MLP neurons of a small language model. Each row is named by its layer, matrix (up: input weights) and neuron, and shows model dimensions 224-415. Each number is 500 + 50 x the weight over its row's rms, rounded and kept within 0 to 999. Numbers have three digits each.
After each neuron's rows, "fires in" lists the words (lower case) most often at its 100 highest values on Wikipedia text that the model never trained on.

L2.up100:480535443503571618460512522408502593585453540518498484524486583392447513490440428496519458593533555528484488469530512543510509424497541470516557581484527586591574544534577537426474527480521479535483551541507456509609508465416530448550500594477445492508554466546583531423411495546493582508456488556385484469520412533484475519492500503529495580415492546498492579500419456610571524476513464409442528466421497449473485585452524483446508514598516411464447455492560462532527513513438570502543536532522541461600543552556420471498538507452496435468381407563543493577497530612470498417
fires in: "made", "daugava", "finish", "making", "rehabilitation"

L2.up1611:531494576540458572568440518445421533507555408430467547497494593455485438477500472497506601439565467373423547428481458405485576470537514616555473477478592495565446488545465524529561586498490553598457528565515514539523470497493491476540483470470536482525481552486480526450553429501481510450585465466494524500513541428555584519519397420531456535516483469631499515559503573536401438492593508459401450476564506470555469530508468546494517501474487539500573358517551498436630494547456456555365469533478454501535484526478480447471492576460507519396538495501577501487393513522512507469
fires in: "as", "million", "for", "billion", "maxus", "her"

L2.up299:446527573469490544476488367444523502473512485476419479431521562501562416642577377518512469479485475484493494399572438502453557574536473474509495474542498498497581395542500504539451451468504475490504564504435587482511408479469452483522506587438538489534533551450565519555515508442422405541402478473532556508459498487509511478524420440556557363501593521533568499481530525526517512639467554530504595533467419585511515437526427550543566526519417501414483551501395532530522482614502501499561554477485508513567461436535488441432590474436523461465532545540523447441510496466452479486
fires in: "of"

L2.up760:532545412504519547516480514518460514516493524489410506459447460465528455532589489463553515453525448494525525482466500472493511529505511519511511542462488530469574481358488489439428452544379515478465511488555550539424458563507475520520491609483534444429455511539559521411494438460479403512510563549419493521500537595458498542529504482462564390524548505486427590543591437486457490476522514534520604526448552585514503575438464545448437428488551506536467520481460594448429561455499521540498481548489487433551510484494409510525496547374556525446539447456418503519489483511529539397
fires in: "a"

L2.up80:549567447548579459599440433574489459511486454504590498513546515459525501468555540515470490430490455535546630501546476568513503472442517507558445493495540527579496456399464511466397564455496485544541453521486475517409472526362528513604487511444513453451537498539417546400389494509427530501430569540587542495480398549429503470569498495416455460522524516503461451471454478516518479605519447504551547545444481490459582457547541427420519568461512478496485514462491515582511516544501524521439487555521432506565415478470512465509561485443448441584461548461526455445376502562506508421
fires in: "s", "his", "her"

L2.up1144:450492534456593502634450462479575427482442475606500466432495508384523526487521536482573520549492469535434488455542577446537531487524566506577524509491461557504545457408507479492457608417470561457507504532481485480451449571373513485511453480450518556525539573540531562469412461525466554506605463545487461528538448535520580483501412516559486542535530530479527529444561555479530531551555472571518522454447456542479508520537528499487439493472468544534439499559471418513473405527444482420352574452519552520494439495461555436461462594471530476523465428533549342551473481528491497532
fires in: "career", "and", "her", "his", "world"

L2.up430:516518470462514485508486512460533500492439554480485510460494520519550537532586424463560564378485445452445521516467569517489528538476509468514432493511474470476432472509365518470481507498487604490538463515434545521421473593496454449457478505474569521420546491461465511459493539480476468481447518525497505529408459489540520535557477450556496532514568419520477525529520466456508527504466468380477527459527514579520575548508412514499479521480485518623488493615479538577463535460441455537465525407492543496486393553444591487556390478464457563601553384429575502417528510528499600484
fires in: "in", "at", "to"

L2.up1276:492540594571426513572609521469471447529454473557492530463488432528579529626474522452577490457519538463471396466540509541578472395524589602502537517571499402620421407483566572483581576417509557495428541557461519525558449485445486493549420493455515447543502577569510487547462486477452449500486507467484577486494480594471483520449516508486548463472510398528483540571484453456435546562432511497460479494491419528466440492494538499543447523495561511572540538587534510436534463460578480579414523507423496451459439499428489488524525500549462477589578532502389473476501511496448518489
fires in: "south", "north", "grand", "of", "in", "screens"

L2.up1683:538469477492482588466443453418465541455448469538506532517514459485475475476476452544480436478435467396532492447583497577588370370483510442497474512496521549433590535485448489487469521515403520430530422539491488483482428441525517496480406538473483424476519480450521498468546398518446427530489443475554497546520509461492479446559544504413449412520501451579481512490498509443512478564554514461408545530430526456535401549551472516479439373538555535548497453609498518479501517497466511473512589477463499535467478473580440520536517598425431450429490513531550408461383501557489560468
fires in: "is", "are", "s", "was", "be", "were"

L2.up1976:507592559522566482501467481534488451450516587537526606545441512475655429510515471456515496529532551468516513466508503591558490488538531458503593484481487538470536576496551465526412541461468575518504453582456572481523492460425530541628593443496493536496502497613476501581504531484470561537435500607521593480418475578464443516475474613566537455469492594433591492524563611401441481448534480521499505518448485474566566466452530480468472434504507466433436341507454570528473518576447477403404498513556461525604513500553546486517423567517479511530498601494475426532505557551417394456
fires in: "gold", "silver", "mixed", "800"

L2.up1463:479497553503486596446601501478460508485515476594474556475412523491528483455521373500422557490489460561529468535546470492450470483555614403532503509553460478522539516563473537437541444477439526478490520489546580539513431576412475459549501584438503484489476502428565500464476513432525522497491504533456603470489554517445511484570520473377505352505590445582479570378574507493536480458533491453461486519493550524498535486438511545426500490513564545556493604507525548533403566545481516474526508506453459476486576602598485484562580500470539490587461483481474555548510514397542504466
fires in: "a", "c"

L2.up2294:540522490543448522517579514520480547423520562465454537459561477527439653467594489478460422545490500573480516431504536513554487627486562495473522514393476382509516440426489490486522511393473447532491468513491501473486451490440460572465510560566423461447497488517465575434461557385504588473543492564523471520519532479517591559604565566523480461450464478563510529483472431469424489551508621527470425478423487426515518461590504582516423487457512414494419422462511468550540459458402541596445533419453510466548477558541450469559445552481448471534482515446473528504486500506525524442
fires in: "first", "only", "no", "t", "not", "last"

L2.up784:558576532547583492512421458589480498475575646463488396479496464539577506483514515513474500445442503541447557417474603463556464394482490500471497401457508475515518433572568511441495454515520518430532586544494471461368513538511391529504503485467503491512454453469494422474500448489480506517475495534479485421545456490530395489534542532461486498441484406557554562483500484478441486445500559380483536451461591550457539481560435557496562501462491521577444442491576464458502487418555473540529536495403575473555602498521463481549468467509464461517521557480466455488508517506493503555
fires in: "in", "not", "all", "is", "first"

L2.up421:474517559534547470506570466498478470532475529578570555446512428513567493529587483471555431433516437556531506398520488569568385602498485556449485436511521452570508499535514478543394571493410506558571474569473429509491526521496484538496508426554556510474531574492462494483500471497482440539560532562500486480538550470416509524518583520427466564448475469475532606430509548491559496407365465488536480502460395467593510498443526426561527469537513416512455590587528502582524551415412542464480511409527581453469489471525521547536585520474518531590517506512380509509403526445495602502
fires in: "made", "make", "making", "called", "an"

L2.up480:494472476415513578500529498467475561487585581520486415524473458436520499474596507471442564531387475502553559459400545491555412601440560454525516584411511631508561519527470471438490489512511493536467447521569543466390476465494512459521533535550602538472535422493491538455434451488523583522571646510582543495569452488510557457599527447459487478507507538474495521511524450486476479430479590507501490502431455563553414452514523596466449583378623543489527459533513404417454516482509491493443506530431500459534478474498513426501451532460482534544480553476467438460527496508502539448
fires in: "not", "no", "loss", "t", "never"

L2.up596:520434497454628513508631473531484530480443517461531521579519497545526517501405445444432476497501516543559409467520441470560530544497532421522514542450478450553494455545465579515536515418617491580460471552456432464398472591510546407484496454513587460389498513461501451467591473396451558498480529544476525500536584496458543469576532450396560449472526577505616580527521476416508503496455468518482329527525607480565444507441321530554517496418513436517469509598486576401495505533539512476446519540445513489541502521551514508538599480560606491522488499491422468519563511485527498439
fires in: "with", "as", "de", "to"

L2.up1531:538561582485505559455452467389498423527447584497484510540563594520476456531512498521537407448539438450488470452430504492454479435437537574531500473467509529475519452526476533413509540412528454504501480525510522451414484521500430497475479472511560501498531467490491485450430487506466496531574405558401473608480478473550515496545566534500483388440552428464600461487547537443494509530551579539504503526518530450411390481546484471482576472502504497525496410460445481511503446490439480510468496537473431499526504490598527464510509493450448459450509438491484470408467434496531569546
fires in: "was", "from", "and", "as", "in"

L2.up1483:510529545499475537549546439458535466548456443582489500451500523537517543525515529494490516506496446523493522500452484536487435451533464510517541462501524510556525486456557504527396458550541490507531502560477411514458506488412448497485456522453561404518479491533404415510395521484513553479599459542585524582485535530529414547495516583461500497429488547496482544432476505535483537482556451500516443536506460450492535514491510542588536497494505460521391386547530472473456478602423482514526491458548477496493478468546567401482512497429445513475534462504468548403435454456515537531
fires in: "made", "also", "making", "to", "only", "number"

L2.up744:443481593554587478565484553408530473439489503473477483560434459494584543591476522453565541512490506454506524450557565483581544509482484520509470580486483467506492492353520527526479425547577591387459526468463507517606523497478547534495515547651502458508507524510499512537409462473512516472435528558511501561455515525460593507574490456502493524448572476432400527503489558419411508491557477331506513568443531497522629542490447466564513498467499486525511496545490525514396460400503491460537544488444559439474520496588470461563573552574532502504601442478509441427495532537513544478
fires in: "by", "in", "l", "on"

L2.up1607:475534493540469490487528488480408517495583550520521581491403603492461491543435545502445502434493569435497501441478484473593408541503549496508538493465544499537449505489497488415505483473549538443472452550411475536570530428508537428503507436533514461477469559551442479496453429514499597488527525530528516416615542510590479486621566463436486525478526457514516557498415505481441536486494505546510414492564567478565538555558411512508534468477525467519488457606584516562513515411443577540487505508515460490557458461618502477497500541555498500488467497559427518459444484459541537427
fires in: "one", "first", "on", "for", "al", "as"

L2.up907:448515480479496498528552458522501518526493548478518389581550468489535451485542433461477405473447474453583545457449510493479468474413527484478454583533449555557448400585539508454470565495485580554459494540466508507504541520492509462476454549528508414444537444474517557496525537444509504513486485593457498514545441559567445451586517450579544494451530434574589451488522590469519496393519521425479445498525500559464533479509530541551520450473455447484432531531517552521530476471409551526471493568473496491436501560579448516467451543508468528405554497497445479471458494561466460520
fires in: "is", "it", "are", "be", "not", "will"

L2.up2268:543555510498533531468466477524479486396501474436491547531519573593506432596457446511526489461500480463465452508470487431571512462443482439509473578518541465532494493504488523486488485428424566393515517556472513495551527425466503483449398486522454429427564448473495490464404442510483483507640481480490531492468417467444386488529485500558463513446500410481523506465563484437493447530597493409566513515477575473460452571453569514487593488501593457562476457568522503491458563539487517446524599538456524476528452516565365501540516432517453408418540478548488563491456479532490503520
fires in: "in", "be", "as", "is", "on", "been"

L2.up1217:472528528461467506424516541379544575455453522488456619534501460452383430591479523480590547423517517519492491461484513486470487466534539549461516504436487531444508462472549535446532469485416496487485509539543474473545465479546532517470548516604453499435504472565513505387429479399461535448588564510469530527486434496497460498479521503519525414498538464394475536529530524419435516467492577444467455553465527547444599512568433582519527542462549352571471522545436503536533494474397452545504501535471637456607467563474471470545542543576460472473554521444424536458541425463610548470
fires in: "at", "in", "on", "as", "however"

L2.up1219:471488532439545581537473446530506494565503483579426607523536434525519526579585530484510473537470496501507475490555451509495509526482512619469517496427581553533541480523440459521504475567496550442433550545438513525456519435388572476560493550577511429440481466485435498480519464548551556516598420636542525476568478538479575436470452589497513447453430492418488423530456655485507449411495541479516491515506418466506485497494526502508534460401447428449516469544367437527443425435494486406480462556468412470396515443525564560552551517535530476483494528459504445468523529508444544467
fires in: "0", "800", "road", "mixed", "male", "individual"

L2.up1069:492529540481434464453482480523486489536525515425497504595485569485515405424480462475535504548542525464537525585427572485542487448572498528524433494470488484531531507473514592519502478545390501523499569496353459480527498474520442631486479510461374495499513500478421541589508486493502639498474535505526515541487478519508512483563483485557508454530526415444491556531428521554454496431542523445454482517402506590449492608518538491469451484559503486512468557532522487482516563603477526538414494462476455502533531497490481489434453525565466445473500426463541601474475495460556487427
fires in: "was", "been", "when", "being", "be", "year"

L2.up1981:640556487444483531486305498454431561504564408520526459526587497481558447559508484464549558408493505501428510415465505456447490380514557458486529499448609419482450450500437498502542605494461503454462483525458542479578499467508453461570550485489502546517613566517496536500462480491403492528541507490460513495477478531484547547470460512491534448508516502595612535583504547474461491534512541556460501443457398530515441521411485511469501512385530374400506466462564506442534504516522495474513511468477495495401470470526583420520529527448530488571469517509471491575489535462431470517
fires in: "of", "in"

L2.up2030:550546551575437488567376509440526466495540531491537616532469423529483462487465478489488529627430462568529454505449487491418527438573551450491517509587576415465561404567480447530536564581532488523496525549483534529587459581519454582525507524531574452532499504495452548481550522501450435571489494425523531459598467527454538464590422432495501423576487460469421686508558561561485465531572519518382449481492528547600440446410502496524559585452501486498519483540586538611576442517472585500564526473519485488548466446437553449496469529410543474435628531408569465424449554490520547526
fires in: "of"

L2.up1917:460528554561574488470481432514507462425476536475410473473517607442538455592561437493426468450475516492583521488471546421444366641475470466502473434504446522498523511512512507526444489526528490532519550466500463492532449522423518485435463624515462484494566575461533508582529490549393540467443560481522582524448457512451490429444443488484513396439591545472442548449547547413494495536436482540494586526518491663497517489530463510449587453516465514424502477578550501463567524499465520522554505499528506482564511427572517428496584471523620459520492558520584437440540495415490430466
fires in: "of", "with", "under", "by", "on", "at"